Weights of a small GPT-style language model, trained from scratch on English Wikipedia: 134M parameters, 11399 steps.
MLP neurons of a small language model. Each row is named by its layer, matrix (gate and up: input weights; down: output weights) and neuron, and shows model dimensions 128-223. Each number is 50 + 15 x the weight over its row's rms, rounded and kept within 0 to 99. A neuron's up and down rows have the sign that makes its largest values positive.
After each neuron's rows is what it responds to, as a language model described it from the Wikipedia text at the highest values.

L4.gate1910:70 47 07 49 12 50 53 55 40 68 62 57 45 49 27 58 90 40 64 68 64 58 32 42 41 46 57 63 51 72 52 87 66 67 72 70 36 53 54 59 84 48 50 70 51 22 38 24 65 35 69 65 34 43 57 37 63 44 64 63 47 79 32 65 65 54 48 49 28 53 56 53 45 62 60 58 47 45 61 32 39 54 41 64 47 47 36 70 39 65 45 62 18 50 21 49
L4.up1910:64 55 27 52 19 44 52 58 38 49 42 44 80 55 44 68 65 63 45 49 47 36 38 53 46 47 08 49 52 37 55 59 67 30 52 52 66 59 59 30 68 76 62 40 42 37 64 35 43 67 35 53 37 48 51 57 46 58 53 45 64 74 44 52 39 43 54 38 72 51 51 59 70 42 39 32 40 59 31 26 29 49 55 44 46 54 45 42 56 46 65 58 33 48 57 15
L4.down1910:53 36 47 63 77 56 22 56 53 30 50 57 36 56 58 65 40 51 37 53 61 33 56 63 42 39 54 58 50 52 79 54 37 30 41 54 32 58 71 41 40 34 48 46 48 69 09 74 50 31 47 57 74 66 44 29 31 54 39 36 52 44 47 50 57 67 49 67 79 45 66 58 43 65 63 71 63 35 31 13 66 20 57 59 46 52 49 69 50 46 37 82 50 35 39 36
Description: Line breaks ending an article's title-and-description header (Belgian footballer, 2024 Italian miniseries), table pipes, infobox field words (Time zone), occasional mid-name word pieces.

L3.gate39:58 87 64 74 40 65 65 42 37 53 68 54 60 38 56 64 41 18 34 57 41 46 24 61 39 35 61 39 68 49 48 65 67 32 41 70 32 57 53 83 53 34 28 70 50 41 57 41 42 81 63 41 47 76 58 51 32 32 27 46 54 34 49 59 29 67 59 66 47 23 72 40 48 38 64 38 46 54 38 28 66 30 60 27 42 32 35 32 50 11 56 32 46 49 33 59
L3.up39:74 41 53 34 44 75 47 72 62 67 66 79 88 68 58 31 56 44 53 71 41 47 37 25 38 32 82 56 79 68 34 55 14 45 66 55 43 59 41 54 76 39 28 53 71 43 60 51 49 42 54 52 38 61 70 52 57 53 51 78 49 62 41 36 62 40 61 52 62 01 56 64 51 55 34 70 65 40 36 36 62 63 57 47 39 40 75 72 46 40 34 67 52 50 41 48
L3.down39:29 72 77 68 18 65 46 45 35 58 65 45 51 18 19 56 47 72 52 52 55 41 63 46 61 50 57 46 58 61 50 58 55 52 72 79 32 65 29 44 46 36 60 67 34 26 62 72 43 51 51 40 63 29 24 47 54 64 51 61 81 56 26 72 47 46 41 55 35 41 44 21 45 44 54 33 63 32 51 62 46 24 28 52 41 80 63 46 12 26 73 37 30 56 56 53
Description: Fires on role or title nouns just before a person's or organization's name, e.g. singer, coach, champion, King, member, plus prepositions.

L3.gate2024:47 73 47 53 31 41 51 20 42 38 48 65 47 65 78 53 29 60 51 59 41 67 49 11 51 78 43 43 70 58 45 28 60 63 16 72 64 58 53 60 32 66 45 55 50 77 31 33 44 60 45 39 59 34 23 34 41 71 55 73 39 47 49 23 41 66 65 55 51 63 43 38 56 54 50 39 47 15 35 64 61 52 52 67 51 51 57 28 45 40 40 41 41 65 56 46
L3.up2024:39 33 41 68 52 33 57 51 31 78 30 41 49 69 89 57 25 58 55 60 40 71 73 63 11 67 46 59 17 45 61 55 54 64 52 73 49 51 44 56 52 57 52 46 40 40 63 44 41 32 70 62 52 61 41 66 36 80 21 79 48 36 29 56 43 66 61 45 35 80 32 45 31 72 60 52 63 43 56 69 34 59 30 38 44 50 63 37 40 45 79 42 60 43 57 68
L3.down2024:54 64 41 49 62 49 39 72 54 48 35 23 72 24 38 45 47 60 46 60 67 58 55 58 49 53 55 39 62 61 53 49 76 55 70 58 50 28 34 51 63 51 84 59 31 78 62 58 39 33 33 64 30 38 54 62 81 71 40 59 48 68 57 28 29 43 62 53 76 41 28 61 41 78 33 32 52 34 45 52 46 42 29 52 49 34 56 43 47 43 20 29 66 77 51 58
Description: Inner word pieces of rare foreign names and words (Auk-tume, Ha-d-hood, a-men-able), plus have after would or to, and the closing == of section headings.

L5.gate1345:42 58 54 40 44 17 47 39 57 58 55 45 65 11 53 57 41 26 49 36 60 11 66 53 74 27 40 09 62 53 44 89 30 40 69 61 65 39 55 53 52 33 28 59 50 86 34 27 37 62 58 80 52 71 42 53 31 53 50 68 32 57 23 43 45 70 67 42 00 36 37 79 63 72 49 53 71 67 66 31 44 26 70 47 29 52 44 37 84 42 47 58 22 65 50 33
L5.up1345:50 38 49 46 61 61 41 50 64 37 40 45 65 20 71 41 56 52 53 79 49 34 53 68 59 50 37 53 42 39 71 44 60 74 56 39 36 33 68 30 35 59 46 50 64 49 39 60 63 48 27 58 46 39 55 87 80 50 28 41 79 37 28 41 31 73 59 45 34 32 56 64 60 55 58 39 41 48 41 39 31 61 67 23 61 47 49 61 60 42 55 93 34 54 57 35
L5.down1345:36 26 36 27 37 39 51 47 52 82 40 51 38 25 58 62 73 55 52 25 39 34 46 73 30 62 59 46 61 54 64 46 19 66 40 64 58 73 53 70 68 29 41 51 58 50 46 82 53 56 49 57 64 40 61 38 52 42 48 62 52 49 63 45 46 48 45 47 50 35 51 48 51 44 54 45 39 56 53 11 41 34 79 54 51 28 54 56 41 49 39 70 36 62 14 53
Description: Occupation or role nouns placed right before a person's name, often after a nationality, such as astronomer, rapper, president.

L3.gate2042:48 65 24 56 36 42 60 47 34 67 24 56 99 62 50 62 64 26 50 81 67 50 42 78 50 82 43 34 67 59 34 51 35 47 74 55 51 54 62 59 60 25 28 46 36 47 38 46 49 29 34 58 50 32 44 27 21 29 59 47 54 17 55 20 67 56 17 44 66 41 40 59 37 50 42 14 35 59 36 52 77 38 45 67 37 40 36 27 55 40 59 75 75 67 48 31
L3.up2042:55 36 45 51 75 68 62 36 25 75 51 45 53 27 56 32 44 61 54 43 49 52 66 36 67 62 36 50 39 31 54 75 50 63 25 53 61 54 65 57 49 83 66 31 57 69 63 54 54 50 62 50 35 37 52 38 59 79 29 31 64 68 46 32 56 29 54 48 46 29 48 52 40 77 28 51 21 26 52 69 16 48 35 19 54 68 54 50 45 42 81 31 51 39 31 67
L3.down2042:62 51 56 58 18 59 41 39 67 37 66 60 57 58 47 49 12 55 58 50 39 26 18 41 75 63 56 37 61 70 20 68 38 40 64 49 30 39 68 44 50 52 42 66 49 61 37 29 35 54 22 35 39 72 70 45 38 58 41 63 30 81 74 66 19 62 42 67 32 62 56 36 18 48 38 22 51 49 47 46 54 58 68 35 69 28 68 64 63 50 33 31 50 67 78 43
Description: Time-related tokens such as day, time, Year, running time and the d of "(d. 1991)", plus auxiliaries have/had after to or he.

L4.gate2081:72 52 31 49 51 91 56 61 48 50 45 48 42 44 28 29 59 56 48 52 76 30 63 36 33 43 61 53 61 71 78 39 24 66 24 48 34 29 60 31 67 86 61 40 42 52 65 46 44 43 53 21 36 26 86 19 57 60 47 67 68 50 55 78 52 61 36 65 43 55 61 17 82 61 61 69 52 72 37 78 70 46 45 28 36 67 59 50 46 31 83 32 66 70 67 36
L4.up2081:39 57 51 50 76 50 36 38 73 63 32 47 53 67 31 49 56 93 55 46 41 59 23 35 32 47 40 65 42 58 77 37 41 66 25 43 41 28 24 50 30 44 35 69 52 46 61 81 53 56 57 49 50 62 53 33 56 51 58 43 37 45 63 30 41 47 51 64 67 51 55 51 43 47 61 48 10 45 20 62 34 48 33 66 77 72 75 64 50 20 30 41 60 31 27 52
L4.down2081:17 38 62 68 80 19 64 41 34 65 60 30 67 36 27 49 43 40 48 50 54 66 34 59 62 61 71 71 33 49 72 47 65 43 52 48 63 59 25 46 41 63 41 75 35 43 34 48 62 62 35 34 91 72 39 47 64 69 61 48 46 54 44 53 19 52 56 29 68 61 59 38 44 40 34 45 26 53 41 50 51 43 46 16 39 66 46 62 91 40 38 64 63 58 29 35
Description: Mostly single-letter "d"/"D" pieces splitting a word or code, such as up-d-ating, Over-d-ubbed, L_d, (D)GVR, plus scattered commas and connectives.

L4.gate921:59 54 69 34 40 53 63 51 50 42 50 56 45 41 65 42 46 50 56 64 37 61 56 50 81 51 15 55 43 46 40 70 43 63 48 45 60 24 81 71 45 28 38 37 56 45 34 56 43 67 58 80 38 60 34 74 22 80 50 65 72 60 42 68 46 54 68 55 30 42 49 63 59 71 51 57 65 63 29 41 37 54 40 24 33 45 48 41 47 42 51 66 40 50 53 19
L4.up921:55 47 58 65 46 59 64 17 47 37 48 38 37 50 50 46 77 37 56 59 49 35 54 13 68 43 75 36 46 38 79 36 35 52 45 45 61 50 52 63 53 22 32 77 44 63 50 46 57 39 41 59 79 66 46 61 55 60 32 70 33 66 30 46 25 82 52 71 48 48 33 36 36 60 56 56 65 36 32 60 48 16 59 69 24 28 77 29 43 47 26 32 64 26 28 58
L4.down921:32 45 35 72 49 53 46 47 45 59 47 37 26 56 47 53 35 43 45 73 62 60 64 58 37 46 58 42 26 57 39 66 42 72 45 24 56 43 66 52 19 54 73 33 64 30 56 99 40 47 47 68 60 65 51 61 63 63 66 39 68 41 29 65 66 56 41 51 44 33 49 59 76 73 45 27 63 67 60 62 49 59 57 16 66 41 38 52 50 38 62 67 50 67 57 38
Description: Role or category nouns that come right before a proper name they introduce, as in Swiss singer, country legend, Liga MX club, Canadian music magazine.

L5.gate683:24 62 71 14 61 86 19 35 65 55 63 51 66 54 74 96 34 58 67 18 52 54 39 68 37 38 54 36 61 63 38 46 50 68 48 64 42 64 45 35 50 36 71 52 56 41 43 33 73 17 66 71 73 31 70 75 44 58 49 43 80 69 53 75 53 61 56 52 20 20 57 29 70 37 57 49 56 43 62 51 56 39 55 46 57 35 35 42 67 62 41 52 31 41 31 68
L5.up683:29 43 26 49 38 64 56 44 53 58 45 43 58 37 29 51 51 63 26 52 70 24 61 32 41 50 69 53 58 60 52 42 47 46 86 87 42 53 63 64 62 38 44 70 47 58 47 63 41 42 34 39 53 32 47 61 66 57 53 46 50 53 17 45 27 61 49 53 78 61 46 60 53 57 40 29 57 40 40 54 40 65 48 35 77 77 88 29 64 39 36 32 55 56 71 38
L5.down683:39 24 33 17 63 46 73 23 75 42 45 39 52 48 51 55 47 58 68 57 60 65 63 29 44 72 33 49 72 57 20 60 24 61 20 77 61 39 70 30 58 44 55 41 78 56 70 32 57 40 28 29 36 35 63 38 43 55 38 40 57 50 38 44 49 57 70 36 49 52 59 57 81 34 69 57 58 50 49 40 42 52 70 51 39 71 52 48 43 40 57 61 23 38 52 34
Description: Line breaks ending short unpunctuated title-like lines, such as article headings, short descriptions (Scottish footballer), image captions, table titles and list items; also tokens inside proper names (The University, St Albans).

L3.gate492:35 60 40 35 46 57 54 56 54 55 41 22 20 42 72 35 56 48 59 40 45 47 52 69 37 39 25 32 49 41 42 65 47 44 61 45 56 53 60 74 50 34 35 49 30 61 74 51 54 46 50 49 51 23 66 44 58 40 70 77 49 60 63 62 61 70 41 30 43 56 63 56 39 56 56 31 10 55 35 48 40 64 46 69 72 62 51 57 61 60 54 55 20 43 81 40
L3.up492:12 41 65 58 28 93 60 67 45 72 34 45 24 40 57 68 41 56 53 28 70 40 58 54 55 39 49 51 64 59 59 59 52 50 44 68 33 65 81 41 60 36 72 58 47 90 47 45 46 46 60 46 52 67 54 38 59 59 41 24 71 49 78 78 44 42 19 38 57 53 67 38 85 43 58 31 62 60 73 80 63 20 66 74 53 36 46 47 60 43 61 75 76 49 41 50
L3.down492:22 46 67 39 48 68 59 63 39 11 44 25 47 53 38 55 43 27 51 46 66 41 60 50 57 51 53 50 39 48 91 44 29 43 39 46 39 36 35 65 56 65 63 36 70 58 31 43 32 52 27 56 50 26 56 55 19 70 51 42 42 41 61 47 67 59 73 47 41 53 17 51 51 53 60 34 57 54 66 50 37 45 69 59 70 48 47 59 54 32 75 35 45 58 55 36
Description: Short mid-word pieces such as a, y, ea, ki, mostly inside non-English names and phrases (Men-a, ne-a-gră, N-ea); weaker on scattered English words.

L3.gate224:51 72 30 68 48 61 71 12 56 54 38 61 63 58 33 63 41 48 56 43 46 41 60 32 46 58 42 49 36 62 42 78 45 28 51 70 58 48 51 47 23 39 50 52 57 52 48 48 47 60 58 72 23 53 78 36 50 73 42 47 33 49 49 52 59 45 42 39 56 42 54 48 57 41 50 19 41 35 83 57 41 78 49 60 36 56 40 52 60 30 45 26 64 49 43 20
L3.up224:37 82 55 37 64 47 49 32 67 24 28 49 52 19 55 64 64 49 38 50 52 51 43 41 40 29 26 40 41 53 43 69 39 79 37 39 59 22 83 30 40 40 39 55 65 40 61 39 49 54 50 45 58 47 38 39 38 19 36 44 52 57 33 43 62 72 81 39 20 40 57 78 49 57 33 49 55 61 58 48 62 94 37 48 44 52 49 37 65 51 31 52 38 47 65 47
L3.down224:58 65 42 42 38 56 28 34 27 41 55 57 65 49 53 55 30 56 47 77 48 46 50 29 36 31 41 51 45 56 71 46 41 51 28 47 52 69 43 36 50 32 61 26 64 56 67 78 50 39 40 67 42 80 39 59 28 29 64 53 51 35 41 51 56 74 24 94 45 66 59 84 35 55 67 77 45 43 34 30 74 51 45 46 65 32 43 86 49 31 38 68 57 54 49 84
Description: Line breaks ending the short description under a Wikipedia title, as in Mexican footballer, Species of amphibian, Railway station in Bihar; weaker on mid-name pieces (Sel-ve, Hell-cat) and nouns after possessives (his discovery).

L4.gate1963:51 54 29 54 53 40 30 49 81 22 99 46 47 26 47 42 68 53 58 36 68 37 33 69 39 47 55 53 39 33 51 26 63 37 29 66 34 50 44 48 33 65 55 86 56 58 96 37 24 34 49 46 51 49 30 40 51 61 74 48 52 53 28 46 60 46 51 59 37 44 42 42 53 69 65 68 67 82 43 62 42 41 55 73 44 46 40 44 73 57 44 55 36 66 43 63
L4.up1963:40 49 65 53 31 51 42 44 69 59 26 59 74 61 74 24 58 42 54 11 48 57 46 73 51 67 27 61 80 34 52 54 62 36 61 45 45 36 55 71 56 41 65 06 68 19 54 66 51 90 37 55 48 62 58 81 58 33 60 36 55 59 63 52 34 48 65 45 82 45 54 55 51 61 34 33 29 55 16 45 72 61 44 45 71 51 56 34 34 37 60 73 69 42 67 51
L4.down1963:39 39 79 64 21 48 46 31 57 35 48 35 60 60 47 58 55 29 55 48 75 61 36 57 59 67 68 62 52 41 57 30 70 26 41 49 44 44 36 57 50 72 46 71 74 89 60 24 40 21 43 35 42 52 46 49 56 58 70 41 58 49 36 64 68 49 63 43 59 52 28 66 44 30 58 74 64 36 47 55 23 26 62 67 30 46 43 58 45 27 40 61 60 76 63 66
Description: Mid-sentence function words: "of" inside set phrases or names (United States of America, time of need), "had"/"have"/"been" after which or who, and possessive 's.

L5.gate89:54 63 68 80 74 48 39 61 61 43 42 27 47 49 61 65 38 38 42 28 60 46 57 43 28 47 46 38 72 70 37 56 86 45 67 52 41 07 42 81 50 56 62 65 56 63 65 38 71 56 77 40 21 47 44 35 62 48 62 38 52 55 26 44 20 45 48 26 43 29 46 55 72 60 88 44 38 47 51 54 55 56 31 64 68 64 63 46 25 41 33 26 63 77 36 77
L5.up89:57 26 51 54 51 48 54 47 56 59 62 69 30 54 57 51 66 43 50 52 63 45 55 45 48 47 57 56 80 56 51 65 65 49 45 55 56 41 67 65 43 46 58 39 57 48 46 76 27 49 45 67 51 48 43 46 48 67 69 31 55 49 52 44 44 68 74 57 28 45 31 49 50 61 40 48 36 44 57 09 40 55 29 68 28 55 59 46 39 56 25 19 57 64 47 20
L5.down89:28 72 54 52 64 55 33 38 45 47 28 50 63 64 55 73 69 50 54 27 56 65 66 46 48 39 44 59 75 89 48 86 65 22 69 48 45 17 57 60 29 49 48 49 30 57 62 18 62 81 36 34 42 76 42 58 83 56 43 50 51 36 29 58 34 53 23 35 50 51 71 63 25 67 55 53 67 27 50 50 62 38 59 32 49 52 51 21 25 33 59 39 38 41 36 61
Description: Tokens between a subject or modal and the main verb: quoted first-person I, have after would/might, not, never, once, and contraction pieces 's and 't.

L5.gate2199:62 33 75 67 20 65 76 87 67 53 73 40 39 44 83 67 74 54 35 28 66 63 45 46 68 52 47 61 31 69 44 47 34 52 57 37 53 37 47 70 70 25 55 56 59 39 64 56 42 10 79 55 63 59 26 47 54 41 54 78 60 26 29 72 68 38 67 33 42 47 78 22 71 36 62 61 70 60 42 23 38 39 51 67 43 72 63 73 42 68 38 75 64 60 46 46
L5.up2199:65 60 26 67 33 54 91 53 59 79 34 49 50 65 52 55 36 57 48 83 28 39 69 36 49 51 52 69 32 57 42 67 31 48 26 58 50 40 40 50 51 50 69 42 68 32 36 43 74 78 19 82 45 39 57 49 74 23 37 31 66 29 60 47 47 39 64 57 53 41 44 48 58 54 59 35 26 51 41 47 79 47 57 50 47 27 67 68 59 60 59 11 54 57 35 45
L5.down2199:46 44 52 38 67 45 32 67 25 37 45 46 43 58 64 62 66 59 29 36 76 52 41 20 62 42 37 45 63 56 56 42 60 19 60 55 66 30 65 56 61 50 53 53 67 76 43 57 65 45 69 31 57 80 43 39 29 66 43 71 45 46 47 44 50 52 34 31 47 72 58 35 49 66 57 64 53 50 62 36 44 45 56 44 67 48 33 47 33 42 39 56 59 58 54 58
Description: Tokens that begin a new clause or predicate right before its verb: "have" after would/may, "it"/"which" as clause subject, and the "=" of a new article heading.